From a checkpoint of a small transformer trained on Wikipedia: width 160.
MLP neurons of a small language model. Each row is named by its layer, matrix (gate and up: input weights; down: output weights) and neuron, and shows model dimensions 16-111. Each number is 500 + 40 x the weight over its row's rms, rounded and kept within 0 to 999. Numbers have three digits each. A neuron's up and down rows have the sign that makes its largest values positive.
Before each neuron's rows, "fires after" lists the tokens most often just before its 100 highest values on Wikipedia text that the model never trained on.

fires after: "-", "y", "ese", "ai", " a", " American"
L9.gate280:543495443512530584532501524490486460518509504433474554507459496441451457533533551437445559511450504437407530441533495469558481534536471472527481543480411473557481477442499459473485467512507462537494482479503548549434502523496522505522420610512461491461538482529435555476452468515506459501
L9.up280:445446483514466489479512455535498444410526469389540487525484591523512440514565475450442449524505518554538515464528509448488472539484507475492463489423545545501466506527421475513473491580502519499430545491542424536466514531489529527444514529491486499526493517569474494475549470492522501544
L9.down280:544538478510492561511489549529539468407454514491468522487481466518548473490435501498428594476559462514474479438443463480520480515499451511461547526514404468548500476497576599474490486447533530520517493483525477532509491479481553490496477499527529496523484480473520461503496546458440462438

fires after: " re", " s", " c", "ac", "re", " m"
L5.gate146:521545452563481489619453538487493540584546536545479530555539525520504525561484459493482513469545557523548538475484512508520522465464490568560397545391477508488505519547501587481563497490503517508527489469436516550472505535484519466439550528451491553508519542453527478519535484504457486412
L5.up146:549461602518539478511480525524526523496532506456419496538526560494507539454543501521509496442489553490539529514496459516488535551476495515511435523475541522521474600491501568487479430536452554472477523448500506590433562584554533453544543456456550529480465460438468492470504497578524541414
L5.down146:579549557537475502522447487458554453543438505520515509523581543511531451500478519466485522526475544519533508512541529461406561493544440549430551528478558497503521559534550520502498486471514421472505552448467477575492534514483465483514555425501442546462519543463436501511516464555512442522

fires after: " h", " C", " M", " H", " an", " to"
L5.gate85:448534479555517535508501498454508508481495521513428512479512492500495530499517476463513499492433519431500572426504493478531488434562565480470496461461474488507548491488573468504441460503601491414554472499493554488470469526558594416475453560493448480526476493545482559463544553483532546458
L5.up85:584545479478520423474419482572502451569405503518501583495528522421544410443459460526572482456489553447488473533521522485490523512499535555483478516453501489417426508589508566476535474467475547512455446521529533479501466501426441467505473515507512564521549457491501486435453481489511579484
L5.down85:460589533527547476448464497481507552564534505534429510479507599497562462475396521521503441458496501512486468551546480534535509552508505434557445427518463449524595511524523553460536502439455506472529482541519573430484503491480449464534536465474497534495523553453552547492508458493489481520

fires after: " C", " B", " R", " L", "r", " D"
L3.gate183:511500525515474534452458569546485503494526512471561557477468463505509527446429451491492455580497516500475492450516456475548532476566492449569481472527553507423503513497567515530534416464423488452532541491487472459570534514446476442511488500552452500548500573486540551462541494572550515461
L3.up183:475424484507469524499473440563511481514491466531525476493535469468489562423541484521481536484498498513544500530491565502610530520484471591507521540522450554503487532466516432529566495401518517384479573495487441483526483466495465565424477493516497468545502551508529468505510432468501515513
L3.down183:502524439520453418553469533529540508523537451499456536499490533460554537457429510596466521507470522509484448445507497452558460443523488463493464416509474487507494451536542518485484524518527486510518433516428462504500525565445492471525489512489511517494540588516495490428520430567481532408

fires after: " s", " S", " c", " H", "k"
L7.gate62:588508531454509520522492501493574492561437514556519560557443475492547480538479490556525493568554437511477488499506464567508458437505474429573430500514479480478453485497525504514502499500544480478512563498471574547465499582565518483516504480572488452454499450575474499521561470551489467547
L7.up62:553550478473473435512480517496501492481462535486493556504554575429489499563492481500507512520555564451527505590523506525502421516551540472533503446511474574559508506466432531431476474452483499482442474572478487518519463550548421527516506558485501477498561524443503464471558554491481473435
L7.down62:579535578502474446491469430539449489499496541505507469578518477535494521568546470455531454514540473533582487465478560458512504526487438554514448486552533540537502550518496512463485450412422533498495510479502599452537540494465459486472453483516484524540559444527454499525505521509488471527

fires after: "\n", "itle", "er", ".", "ate", " Team"
L5.gate288:537505470569483449503489483471554559469526478461488546523451538540439527509485535461498485480493435519442505471576488484434444498489454433543440439482479454506494503484543572529513502427487551459459481507514537513467498517560479539505498458499442517492577575451440598504446554512510449575
L5.up288:506464497495497509532536467558555465427529542448500519460535529521472566462484557554549457467491486600449478468533547504569532491499418499488468494478506510416461507540440553514479502519510522466506522541486538509517531461564496509503542509578514456581540474569455497465468481418544553422
L5.down288:481538484443512512525519488504475473517561460503458392547484467493490518512457542487551538503552513529460547479463471488449490534557515521506467487467524541409537520527496468455497521528537517428466488426452446527484482557488501454442547525486494439443550493468506469510460462518515563500

fires after: " h", " H", "t", "a", "ce", "ri"
L5.gate66:548539472454516512583518479420555552447398509500466526521531527469485479514511504561487491462460433530538423514480502500433456487539516511491459488438576485467519496487464503456481504477495569481516507542460540472542473471563576483507439515445516540469498446506515487512490504489448512464
L5.up66:548606452490501444519458495508474484538498469489514495578515460510524470518441524472545491514483491382492434509472522538468459476437531489518537664467480501477493446538526481489536456567498529550460474515431515532434472553539467464510457548506524528481513516553464516429463463432538529557
L5.down66:540482456489478542467472492440502515498584555527483549511428519483430464474536454505515445456488415511582489512521456463490472448519495458525468432504534535490496527472506478500523469478484545542524508505554479455440526468511466471456469527508520480409509446528537423532516511544469456430

fires after: "-", "ed", "ony", "re", " A", "c"
L8.gate50:487515481514472481518554492531484533499538525500476451518403472576507506464490553473546532495552463515462488490499488460514520519484549480543547505500523498491449424533539461507452447439553521476499494540475539472558521584528471524507513489480561509491530532489506399480556481524519550439
L8.up50:446593502549507457492499448518497557488423549484544505556513461516537522486527534501477454473430461530501487508514491477533567462468528527486440415466461499533513436487559491499431484484531469490461504488482508506491404451528547560538509522523562524520542585477538466551521546513507459479
L8.down50:470461497463517558527504468466484509570493537512506494483528512510528530453510485612493506573510564454481454566507578508470500436502496542538547561511478521401504504487536485534423565516527469554478445518532452523528490583574483476512439537478536564460446459483536550471496472503531485463

fires after: " L", " l", " B", " be", "L"
L3.gate391:458463437559500522507515544487550426504464584443511439470487491526519483454559475522477497480452490483467457459555478448518474576524544424491542507516522527486560458542467455497506561430551506519397449481512542448542533482480495458531530560530490504421535507416425526410587496501537517486
L3.up391:515464512538486359491491477486508503463510518447494475416499513581535544509527532480463510490579505508489497520487479448510439524468518475546514454530517479507537561454456494475463580561434515509506517469420653525525508491494538453520474556513491610468509551475519437464439503487533513491
L3.down391:525594497534529549445477516526536423489568538483532439485539487501482406521510561442487463523495525496483579504567454445471500488540523529488484516523520517510536526536451538534436514498535490506483497590430524451508513533500413405512596545528479591482523531474508411537486516516468504464

fires after: " A", " F", " f", " E", " r", "r"
L5.gate330:558499528487556476517576473592489567491415517551483461483439497504492509477574445485501493443541470460556538585461481484538492497503564458482469530393539527483501445506564478475462490495442502490530529546470542546525454477538460526505447573494511451458483467565431539498521522497550484537
L5.up330:492425453510443548514519603553490486438552484551532461527529473534467568531458471477461461522561513502531475506554552469432573455463464537508555494498495480405437474527503446462503507531571523489510566484465526485500497477432521482571534491404518504491518478511508481451446473459456479447
L5.down330:519508528464492455480554529510507515502537424420484571435521467495496546557549523533536533551462481503415504530534534557464476515519512501490478472518546501542567507519502465461478453437444488505542451523484467467553484496476502500522448454500555500533444546490549497427487482487515470488

fires after: " t", " T", " Sp", "y", "-", "\n"
L8.gate151:500513563395504484525582536518508527554508548465562431471497429480530537482493503489460508552506472505414570573465537516513530566506543480527424487380454512439485517495503514500436524507510503557481450439546527483534538468488559544568452517502472464491524438577499539424477508479498494475
L8.up151:449467500528461493441502484578475574394506489448521532591501484472473478489484442505483542483523468464453577471531506496540490441468530472437493502424492525522534511471542526523472515573460497478475419594499564531491518501490508532520475508488535386534543537495501426513517393505519524556
L8.down151:536431483531537496501502479475440524459476397528553522454487488490514538459555515485437519478548432564496509502422487546507553460430452458544486477458481495489479489548450551491507477515504491400525573438480498536455506448466432464429498510533573554488544428510449587503490432482409507491

fires after: " M", " m", " B", " V", " the", " A"
L3.gate410:533439446533478534551471466504445544576477444549501503490430494487429494482522524489548410547467477502488453481419518514569500507585596539503580551518496543550495524507429532555491438541573508451537482505509505509527424503499553477536494465476531466547500468550508450508502518502433503563
L3.up410:463533480548501517441542462517506534493490548450572434490507461523460572558535460538507438453452469489527573463463501532541557538512511514494429573520453546518495503523447537496442471493520493464497508430494512474517547560529456584492482510501404411521497475519519465555507480545530567471
L3.down410:470523470529499487507527471485571529468501420578514528518466451444545503524556474600435530474475509468513541485439492547453498475447405500469497524454505444518515560452413490487515418541563502525560455551472546527518484463487492562440499467456486466445489481495446432504434462605510409500

fires after: " ev", " stud", " For", "u", " pro", "em"
L3.gate150:450503485494524448553475500547513609554488550463388563455530483480456536527513445553473457454511499542507543515445535477504434498495463488543468480493487510452515537459486513458516524488527559506446554413462574523450488488526448555532546513514390502461500519535531480490470554431508492521
L3.up150:481526509602495465544477544499543472482555502446493499570579441470470561530493605539465466592457504456519566468486571473479511479536478462459522436471532537445577502501561483502443564444522426483515486493497558456535446522507510470531540492526523503493532396439515485568519505525540456513
L3.down150:453497484419496473434424502498533459448447474516583492515500504496520523478488521485511500522519524437488525508493475563545486521585539450545494508470369463486577513480502470562487456547497562488507478528573542465592543468479617454485451472447573560482542550565522506480530455487491528473

fires after: " L", " B", "b", "st", "at", " t"
L3.gate249:546490544473488492473583469520537496510526548463457503557508493450555527510493499537479427482500531530528527463414460505518495493499502481508474490498498474530525579415469481518578442476558518495569507527539479518454517554487477481557559463522466507483511517554568409500494529459541528448
L3.up249:522561453524539544482561636416492481518515549402522565534494584437497527503552475428446527510566473509520550491517518505463470515484445571519529452531514505499519431531441450433524444457518521522500474524528539524451463511520538454539462540550484450468469506472481453480493467517477451513
L3.down249:526519505452475488481500533478532481540548528510527539461501525423454527451480546504499499538485556499498552520518553473497451544499466555493485446554458439500542483529534544538488544471469522477475512488503519543531467525482494386456501521505455439456538513526393567478520490478502554502

fires after: " c", " C", " m"
L3.gate247:506496505566500502546495553507504444577494497527475548406460486433577469585576446442563502496491495492527469567525441475526463594529509476546470513518501479540421498484538474397516542528547481496461519499542485550463431511448523465526522558538498479491510464548546466459456492490495562485
L3.up247:470468583456523488493478535543483554568482534521611407523556498482539505471507458584507541486509510480590522526488465424485500471490500403489543507494550484463473502465542486473552471550524529507432508528528522488548452502473517558440535466468449494516501447496514484493515530510474466553
L3.down247:540467462475498522444391469516526491542434535570533514482526510497481514468538450485466491529542457493534479476463512483503529515464472489439435544507483426484415498507468467551482520457481494403482540544497486445504478534584491534471533414508512528516522434498548510511486515473526482519

fires after: " H", " M", " S", " s"
L3.gate99:503535549498501505485522574494546575439460526512515528502515529495523520571467502532514547516480504519499527434558540445502430421400540546461538490518531484428525492494540460504550496466469487533518505487534451451504495522575455458511511523514495472453610463491453572514557520516472493547
L3.up99:468540503383501516512508564440488533499460492491496518518532572511517487589534481501564556553488515481544498500577509539496502550517515521551526493560511464426462436553618510487470539543485603528429567538507553462459484480524518553564490536512558526459508484513493513529460513432494452402
L3.down99:539511382441571598519489470550503491493522413504489480493477528456495542418476528501488473527472439494514530565486466465504554525522475446548473394504547471546459488545431457484545528479529499538495575513490514609450463490482483468515599539534489481495548550473484480507446427504493510536

fires after: " v", " V", "p", "C", " is", " qu"
L8.gate162:512581497504544421505505482508549509605512470507558537486471560506447506503456536437439445543545448490525465474450529522478486490540488524445530523471487472449445466435506385513449529486524509463506476564464501422501528507524432514502477522502464514524441520602488472452565507542550558490
L8.up162:487464462562510511460481411483526544534489454460438434425497516454511494519529486454504554449409485484518488428490500557549520428530473506481494536471571492484534553505480557593536494465485501508471511533584504502502535428501519493456536509507487493608489435529446499501517460529538505510
L8.down162:489488490508590458535519518512411503508460483504520541561514581511489521455494494521471532513576544486527413440455490501482428484524504510512452450508468477551471461513534441400446574529514488501522468515438516451456542532525453473507516530545515554416458567551506529432539506537470522497

fires after: " D", " s", " in", " r", " S"
L5.gate69:503521514505479483467485517452545529442498494515530423541511488487491455596515450575482468543463536573598433514464548466524486470512579462504490511467519457502500518445526455499508453500459421525457503519406445488476512563567455502508422517430479551489574475542512520486493519509488560451
L5.up69:515521553516460466489511482527530478552472560444504437460548527466501471482473514502449476528445544592547572517508544507500543525547482529404558507531496444569513547485570496449528480553435478500554482515548470445478473488513451435468519537414459499481520380548514446520401527515518487490
L5.down69:536483499476501512492444447417494526478459401582437481490479455499492538456535493516451574505496479539509484443466507481472554458488474501458441442505548524521488516540462489486467539470481541488522446401475542453565518570532439513567509537443544575472548564540540463484525465498475503448

fires after: " A", " a", " F", " with", " ", "A"
L3.gate114:501522549563519548494511518433447561468518528457520458510463503466527497511533462457468549452528449524502545472482493489483494463457553516533459512486540525519504506548511581553510492494492456516521500506431497548516493556526537457556496465553566477536414485512413501452524520486575563536
L3.up114:449429491546571490564515479571502577567527483418528509551584472454508542480471493462471521423440487517516600476481483570468490502461580520492523461458532499499570516514545503500550540557500539444477534440366451473580468553485536510515496502487507488508502531498488545558417506514503484440
L3.down114:549492505520506539534461484488489484477408489479526479478525528508437469459545473516515565601489540517533460531610469512542498473558542509475555507412527455553473504506498515513428443484481433487466434540479509540470575480499536502496531463523511496559426473511492529475422512508426465505

fires after: " pro", " C", " t", " S", " c", " H"
L3.gate379:532528498525554528526496510435496490597487541527553522566494418513419500473529485423598519517491483542412405467447544443486524501463500510496505571500492540513540439497566509409493490434513454497530558488536432552501470562543530502508504494509434531485555518536497496443533529510535543497
L3.up379:468554546543554429524509488487475533545458526535440480583543516495530513497446564494504418467527601482469464522571485492494475519468525440503499560457546547478485458514540477486429541571491520547465522484512462534499467484575551536433441488461457519409480468518469471538506489473498470441
L3.down379:499445455470532546498513414483487479556476443499478467473561533523398476576495470537452529475503449470493501452461508449442485489583462542493433456500527513535527544467556482452472488472520550490564464542569527493420517515477463425530528557499479484484458500449475413447454517554448501441

fires after: " S", " c", " s", " C", " p", "m"
L5.gate325:485507542460553520547488503567565463469545503463429501498542553463505491523551430492514513474458452499533509564473482504494494467567434487495454567534469480479580542404520466499532470434561490421535475567498520516515510426467483474496449436474538513529458488467499545500559552434452485506
L5.up325:494465545483521425489534554483500456502488549538504480476534427564554451495463535509520508588472541505529479453531557491491518545487425467575506523435471481456501505515498508493487474493403484521520458547530490432495527543461417462488497479550498485500480484517430492519536509456555522463
L5.down325:502459505570547524500506470527449485437516482529537474424479483534490480425469474537513547373547503482459580481447428462566537519509528528542522438468568502530517590455503556498536517474475527561530542452463565498516475461563502525561530522488582494497486482491479453454518502524430497512

fires after: " ch", " re", " dis", " em", " ex", " Ch"
L3.gate76:510527507511507517446538480377493509539474493521533432507440480496527532478522452450494512433471512441458480479521558529468577430476515531549444529481405458510504504497541520490482513536515519468471495487559548521525565511468579503477511478520422488533469527458581473449546591579514472514
L3.up76:489532517511518578409497549487518478504486472540511475479471498470501509459451438498497444436499568463476528548521454487518586496539513486489631490507512513461577585519481481430453455536536490521498488528465547553497507448525495468567586503510477500409481437411470462408531493523492498527
L3.down76:474420545470455443584498490452478531517563496514489463429449490531532498469545464481523509493463502493441548525420559536519498415482534543511443567510465533546517459510462544483494512492455508467470545550450485566536496471545570484515531539547485480505507550487475470549589456536601447472

fires after: " L", " I", " y", " Y", " W", " l"
L3.gate439:474498474449468565523496495501576520524405498508535524503516501497502575540519546558479477465463507542528515512529535429534474543478472494509549461474491503490485435568552502514567469489450545449415558548490525502513466448500508447409542562476444468487547513520511525511546449529437478553
L3.up439:516463479508555538493519453491556504478499442490533473427502552481509519499510548503524481520460480579513536447458510463517509505524423436453515468509494552546484491438508505537436483476558487499460463514536446441482534514518484465543495527512499490451478520484436501454421465479431528542
L3.down439:527523558504487488497526545455641571551444535591470454506594483566504402516540554550555502487520438551508508525446459520521551465564546466478459482507515577554480487527505467513458565439484521521518573497571437537543514468560569488523532527452514501532508437450450550521554496536528523555

fires after: " T", " t", " B", " elect", " r", " R"
L3.gate443:467465571453446467564549554523520506533487492523479545628507512500497515538473473528522458513472539461541418549508430493479526452501495457494526493518421497432575520496460536480465501468504516485498554438567505513487521533464454542509530411502522523511562461473481477513533524466529517478
L3.up443:561424483476506524520473558522528471456536523510556566476405513457424470471479509525526494457462524551491602416521460531503521490449519459411521546487573565505507470472547478520500502523479478541522471577484442510438495495466501546512460528465504433562513456526518561484492518473493502529
L3.down443:382472589477442466485528507547544441502451472493484483563531468508477525502487530571513511574537495473518504475457447460469516371445566519455499516481446452527531502542452491516495513561505491465445550495462513449519498458462439518539515537524475579550562505518435451479479479529468519461

fires after: " c", " cont", " cl", " con", "c", "ac"
L5.gate322:470475501483547536475428547497504561462566548503539497491490443519487472397480551505470498542529562471515544453463502448515466543452514519561497464512500540465505524473457503483501435490536466542517538469564574485511471479470493537545497472458487563507547444417440449489518591429505496416
L5.up322:507511456513492495470518534442466545548463500484468519533480412544493444510425500518514509475485551511515545537457469445495472477528496532582480462459380475495440479541399458502418450503489463464468505493501482581535521509483470479511438417499499523539500466517576430441542533516487463551
L5.down322:522457481577471506522522555456494463466514519441514490516509495500493525465468563513547552518477477478495478429475550538522535494555516561568586539538503499469506551617477497469435470466553492489480507459510562553456510563431427540527487493460528495471503442505491455436528497382532520472

fires after: " C", "A", " c", " H", " F"
L3.gate303:535463473525508458457505484525484542482507460546473564526387532448564530510552466529476490454448435417529487522463507496537465549541481489473471492473492556515485517502549451435560429543498551492492534535520425530502503517451476532467417594471553443478486519499498475436512484479407464534
L3.up303:473550535408458417513522509486516500459523451482563403467516539488546547492528416533456499569473500484482517554488509486526503483537525484518473504491465486445587438487542420478551506442451459484519492559461428494490390534474547469538528436489529557499471448548462518510533541469501474484
L3.down303:539485477572462479440481486536515485482515461538498575489467534483535581514450494511473526474476460483534557440426516435504460513458548538493485496538501520505515460500520508514529524456455482481540520555474522511544526462387517490508503547538542531534570585572512516506469479476515492510

fires after: " s", " c", "ab", " C", "ce", " l"
L5.gate192:519501576516560485485439503479578538470422605503457432495511532526472502513454555483447521504466524454447474499459457511514468491469531474524526502453506498430459504492508514476463522519458476553561543436517571521526498480527464494464481554467529455470502432478488470541500464438550456522
L5.up192:581505519515527482551511532452600553551528598510480425465498506447505573492563474564489469490480499446488455530491511517498445511448555519451531542529451515567549478476533489502515468549418506485512517478516512472528459467578488558436431429488514533521492454510490504541512498448445456453
L5.down192:564588538525394510476408493464520517513537512495475476498529470544590522469536549462489498494481529448532557499551578552485567456440569552469522488570519519549479522516440602419549448522543516551495547528479532525468474528512451468530498528559499476553476503484470484524476429479456496507

fires after: "\n", ".", " ", " c", " B", " l"
L3.gate417:496485451505443581524506502549545486537500466484484472535454442539490529506444528538460506484520555527472526443455482478469512504517368479602476445530539502431518554504543451495461511496462531507510437483467568525518477480517473489440513469474570424478498440467460469478575461456499562472
L3.up417:475473503534560524552467554506545448443501493420538521438541429473492484548571524480508510538459489499483540478547410427450509436424513466490511476459488540481514568466410529455484485476500497491504497500534572488549548514472546505509478533484525488517456527461531393521485462513534495506
L3.down417:509474506560471519571518496511524440493483509500472514543484521486457474536509558483487473581483534563470558451472512524456485516533472578506498451478505457526504592483518504533541416536479533492559519562452453515546457460494498467456546497461443511503547499510592571531489528529474501539

fires after: "\n", "-", " pre", " s", " w", " sp"
L7.gate356:469504516504582510500552398473512546437508496478469473547504445470503579565426492486443516458513441508557494541479498511494443516460523497516577422468526494528492517422498543516510388509557523612489450540520525425552523492488467494539502489517482469530544499532465492528505481501542497495
L7.up356:553564561510507508540511507519484474516468414556545417520418506535474500559490498406460468452515568561548471516530488502505405519486512448489500468435492488491450499476520537535488539509513487547456423472523562497477570474536516464528512497434489448568560523441451438443485412461545563468
L7.down356:461568519555512465513438607464409487486429483485583492526516490438459473487471462508521454548495448484490517505436508473535529525503529542535477535535422503492489516457477506538507537523509480462546552507454514529487461484473522557480478465507446439513560483446461524558526425535514486525

fires after: " in", " t", " pro", "in", "if", " T"
L3.gate109:549471508536472403534559536481506491495525505459497518567498537465603459495448502512509513556451527572506484567577557545468473454466567432518442451456519484489532522515556444453528448451497506462566444506488477452476503488507499515638476522408523426487575490498499509520453453502465508512
L3.up109:467524505563508470472532507540467505503475428495473446543523483495516517495513477481429462536488528543488486555412483518438493537521584475541517456510508515500482452453518543497501499458484543541494504527371448502510461570523510466556423497495479484510531455498461514515485402485530504521
L3.down109:497507510528472577544467518451478402518535417563505419511487552470526506513527516439432527495468459514518506508543539496463497470446459548472487425519484460538534505573481433543543554493428528489531431492467594491490569512462411449511536473572504405456495498477516480480438503532436424440

fires after: " R", "r", " S", " ind", " M", " r"
L5.gate45:566455593504409518522483497482506455492477571499455556472581504440455517460517510532509465548539516497525511516538469505554496575530492554510479450553537530437491554510495504412484444424446518509493510563521458473485521545558479419502482541566507470446558492483500521445534453467489502470
L5.up45:583451520525550436495464514443461473487452492577483496481544478462526479480431484490492578533520542535515532490510521557525459542475459561522511592515490521484486490537515496473378428445517417417484589516515571493496545472463446517474506520516504468527475504509560552500489505469533443484
L5.down45:507556434534510474529408467569462505526507435511513451467486583485508534487465527499479461480559542517451522551463460493484504518534419490528472530458571489499520514489507529488479539528468504533440456548564504471521555492555536500542556448538434484482562549547444483529534535436511539472

fires after: " H", "b", " h", " a", " B", " b"
L7.gate292:497443499487495505498523538503527466503509541494506417652468516384460471483492526543466467531550466446465491446438492513546439543467465533465567555446507546492514454508526461513520578552544492474558517548510506526461492520486508513534545451461455468444522509512528420529466458482512536513
L7.up292:571437497513554491506485498481512425455535479468555507527538506441568488480572542451538443521589508552506495442543525519524401504523498508518493486516556526474471536540565470544444459516450496475485510509518564572488493511436500440499508507536489523481553464545506462454472538537477581496
L7.down292:579537497466492511530526432511501506536511491546540504520464445435465564505474515422493433481496488489463497559488472509486488471525347509546465475456507454443556520536542501443534501492504553516503493550478486482485512441497562444490542569482473514504482456521519488500518511488452455465

fires after: " l", " L", " Ch", "h", "oll", " c"
L7.gate134:481445543456521525498588546483477484495541512530546526602467470529525489514422433517471490552611482494526476473523584528530530457556454483530569537514440487485531550518526601482470519531513562459485479534494471545509589443407520469476522487510479518475535524515429431477546546471510553488
L7.up134:545507549456493518496455488491500514464463429536478502474481408502465517491579507495511507474457468499522564565535468460524441461563436473481479417454476443508466471496535526515473505547456477489478416477446494509515531483470535540618488560505434536502465476451520420483511465575471541507
L7.down134:536520448450544482583488532491480465528556516450518505466503472492480483502434493516484581439476480432462450528474556492510520567487532474501550478524466580508557501502499449524514451522505466578496498570513397519495484460449492491498492446511544419474439554493540596482504548533513467472

fires after: " re", " mov", " trans", " pro", " c", "ra"
L5.gate273:487420489559463443456473488417488444568470540507501532515552511455552491469497538600469493521497416487521468509443539536624498504510550527474487524492495550537468517519480495531453468483489512482463495534556490505461493522456492495406585536500555518484500502539555478509453497496518561537
L5.up273:484427588452553500546474469472545505554539446521493522483543528517541573461542459491488513475516429431503489503487504474494556504461518438471535556466448459459554529570491530494484443491446513529542501508518460601548555554572483487547504393456519563412551491561593508505442510491425503481
L5.down273:502475508467499452516587496486474455475512439560452512473515444470464516470495483447547524549553468485485483460475540448564504468446434531496531494506565486489504464458516393503457441521464453507480436478592529462572517602488580424467498451494509473462439510591431476490565516510495504436

fires after: "\n", " L"
L8.gate176:513430498494437515479541488534474533400512576510524546464589503562509527466511545551449484467469446498471554499512476459550456549505463510528568533527504485477508487506565513563523503516499504504477541543480533444477482472493481461523567502518501489467520591540531504518455540452526489547
L8.up176:522482504457531563483464531564480589481503491477492543505582520526543548460495507500538427490506469505524511562466519460552494554542457447483501571519548529523519511441531498545528519555575485465526608527425517532505405485554459485514494484490579535484501593499457471538528536485507558523
L8.down176:532503468505491552558459506548525520481503458419509458529450512504469521547509441443435505400445549468466480609504529490491492440465475572479491441510540560506481531523442410456508536507520407478431484503521495468454517462513454564539591499552471527503444501547500503468553559522468505571

fires after: "art", "ret", "at", "c", "b", "ut"
L3.gate157:557440568459537487485444630488486450606504575494508514484500530490568477502487526460494493541525482467414408573485511514465496461521553489480491495495474449482511483475505534507489486454518488436484505502513466509473470538441468426453536488515474568528468548504517528545533485426510487537
L3.up157:522453521490484567475414586479518482534519472526519571466525504422498487522535556438417479495576524492492487505458530524516457504523452509436457470482477551457533514451439604511502490506491524528506569521482519510422511497485471478582520569544537557370523517446450507445521424497476480410
L3.down157:470482423491482506548524513508458515504547518453473477499429487539507532501526526554523557466529571498551477533496516449507507551462525455469550537427490560507418504507547429537468456560492495547525500487466428473532420533550534446489479505461507500461513448546427494499469462508510459514

fires after: " re", "S", "-", " dis", " Re", "u"
L3.gate250:484531468502561474468539530451440549489513473528512500513531461486571471502539505565502479568538541422484474483491484499557540483496538425507562573419492499508564474504507489467545454503518374476492545433484542528455551533485452499477552461543491455495480490476453573512580538460545472440
L3.up250:448516495515533472457504531467489486458507454602519508499449486585480486495491490424521467556468484456488454504507521478518565451411507388470539528482521509496531502492489548448501421568527432501500550447635490505455450518463459455581460552520500469451510492526464512449471492550524517484
L3.down250:478500537501492508559509444462498456482481558524508547574554511470454487477511445549600573544489509460449554491445537471518455479545468452509478560467524540516474492555637482431553440524448545491456537552534529601544464509528482491468549451524510452460468497557453530540458484532466478475

fires after: " is", "m", " m", " all", "v", " suc"
L5.gate263:466554509575470508485456561452498476529514540525521444500552499523514503508545530512538498514496531475575533460538407560429509508566550401518467429492578478503519554509516538488447489461525453567564570537415539502487481470516537477465534559517446477511471451481458515538459555513415513503
L5.up263:542470542507516550485543460469513535512496572556515520464525465511457513520473514472507479565489485531552548450497432421474472491529515443514467511490484534407466530509443577526513497468486471501500448498512555452513523423507514556458493527482482529587543538504580502559530465552550466471
L5.down263:456530497561530488506501547468511592528514442484440588479486449460497508511424560499481534485465535459493410513523489501480518511474458478475470523520440537518502487499571519510514510466531545566514450475518482458462441425462497483466589552485464505476439511515437535490482521488542550498

fires after: " rem", " K", " w", " M", " k", "K"
L3.gate337:477493434529526506478489498431546518485513522493472557399443497471541501449495481417535607469523441553519504497448495570516459512609463555555442548521487471536520493521594513521503488490497548500504511538462473561496502530479497470513540494534462472508469569511532400504503441464533479532
L3.up337:439505488496482537490450404443489478407512552534535494567473553475566477511517518519587530519558431502525464482495434493470526554583492493545550509455492540485483508459535502463460477513443508484511502557492474529445494500491536521446514553535573454446416467523507515511514480524525518444
L3.down337:543470543473511449482552515563526510445485492555510570544520487549498472488555518557526492476546447511534526517533490431495522519436575472507539458499577466539524420494494505458407468568482452463553485430454507504501508539588490493483526479418413479538492538492487512511563524506456481489

fires after: " N", " V", "v", "g", "n", " v"
L8.gate218:545604462530525501470537535452520527538507493511561515427508506501455514446437456453530494398557481551454572486438470508509579510492530493505480448470498519501510566430528482496500581533539529523508523510509464478447500468526535417528520542555444490495517502564448484478428523549542473457
L8.up218:437366503529480521488484523476525486527536452523477450437507557548515503537523533486441472449501539552533548450476500554510470472489467519534538509542576453520445467429469557552517425541445442502493474524483547480463519517515533457502482509619487481529585504529509458493407481460495536542
L8.down218:537563468509522497497495498526429450512529523435520493541563537479462469410436552502503545562535438521424423422521480496511451591491443490472513521570473499571500511560516431523462497432499517452567447454517481505545476497454468484478459496502537450508447494531577543537511515531487453519